Weights of a small GPT-style language model, trained from scratch on English Wikipedia: 4 heads of 128 (1 for keys and values), LayerNorm before each block.
MLP neurons of a small language model. Each row is named by its layer, matrix (up: input weights) and neuron, and shows model dimensions 170-340. Each number is 500 + 40 x the weight over its row's rms, rounded and kept within 0 to 999. Numbers have three digits each.
A block is one neuron, or neurons of one layer that tend to fire together. Before each block is what it responds to, as a language model described it from the Wikipedia text at the highest values.

Responds to: Abstract nouns, often the first piece of a word, heading a phrase after the/a and usually followed by of, as in culmination, importance, continuity.
L9.up536:581532512613494491442515496564487447495503500512613470473522520527483464489532477513450511537490489463506560572529480495494482460482526547496507474626474534454522467484481450436502511544529498491442450486536540417537585390499506446493548580513546460474474548406476525538520507594422502502471466492491513470559499516484530446502506576441527561514503480518479510502479524482459453504469495457461542528533560506597491530570506492463538568465546522512579465475517488526485585472454444572470518505467518466536519464510
L9.up660:544492456512560528515494462526469522533572458482492493477512472477436440522531511471462511423529529537495527501605477516512513540490510491482519514573520477428504516431560476552486575571538486478550494505529500438568508452478489454485564447396523528518529492480511510519444536483566477501492501508526500522528524547515517437576451493467520441473516493507431564497533519526485467463504535506490497418488432544448511463492575515559519544490486530494540466502587494538527523493405469446505490472528505505480487510562
L9.up712:513509462542509482489450513574528495534564462498548510503503483526469463478547436487413504531537538468528488528581499536446491462513479529575520458527456488469446522527451477465527554541486488471521409566532521464515516386496459519449464504445557490536415495465540553557491551483443460464611505539502491513519523547425455515510515543457507441476494429483527487447480503533466422472506568488464553521543410567550543487476498570498543494418449535482476523544499496527535549476443447453527457450419516532509548502445
L9.up1710:498511481533514496466528498550512477566509499455502460479490477495465531500565509532488526576546562498453561510547453480497515488514537484474543457583467500471463518492464486414537541507488482449510445506528498502437541465504417493518568543472552425507491493474497511469505509530443530443568505557520509528546530529475512467527485489501533518518502467515482505475416519520478494519477497518495525502475448520476567498463499539533571480440378546533468508529496538548539584476461421470494495447497580537459552499474

Responds to: Words marking uncertainty or attributed claims, like "possible", "clear", "certain", "rumors", "sources", "Note", usually before "that", plus punctuation ending table cells.
L7.up814:519548470485631464485451552523493477492525410474453450533519503562548468496510508491554487482533522606455557483550453502460521465468497500443503471505473496520459512511474520510470595467502508437481512503560546470498481516488424524511549494495505480538590465511509484511437540531468511502535466523436520526501505520468490445482536544521614499507472473531468574468414551506505460480515532512504544507450532533544556562438525452486524476522486459533534460486473499460547600430458498513465463470497547562442619589527
L7.up2832:469543440551493505408516532503511509569546493502534501487519491549486476455523537505484513552500539558490476567516514499430459527532518500507489475529495554471523500467464469468489556427565518490491476527538509506477432538518414448534495549531513512513521530535474468499492475467472469491479544513463506482468498505522461520497548477486520516475493355473469506512532504549506444555548516448517469484534448456488493523538493549552487517529463482493480448539523534481509469488380512467506455492532587502505572590499

Responds to: Verbs, participles or adjectives after a subject or copula that require a following preposition, e.g. participated (in), affiliated (to), consisted (of).
L7.up2448:478490496479530429513579501587485439528587554502499480504496532502466480578504533411511480510544511461526548502509442539487481460487488500491471458509494530431462509521478505413545489448555528471464522457511546454512509443491427459480555558514492567473452501481520491419491507493490491504480466558498480606440588486408524479520468475443457528486501456474481460508536504547526462489482508471500496477489511566441476462527484539486459464525552497548498487506606482529492545475507551467540504463471522531436543466472
L7.up2703:499506443513584423502554542594534497530502512540522419453537514545556542579545467459553514528504547538519576552513452503577425503556426498521431464512481569436479480546503496530507529418517519486483426531515529450425455490474428542499513504497464532430432530458471515398547510496468410453530450481430404566396523533482480482451575609482613498542540440446539452424460519583500573486484519495446544455512466515453499472488487499500469520508476446539551523535448534565511495519485489470526494496447555494495503389439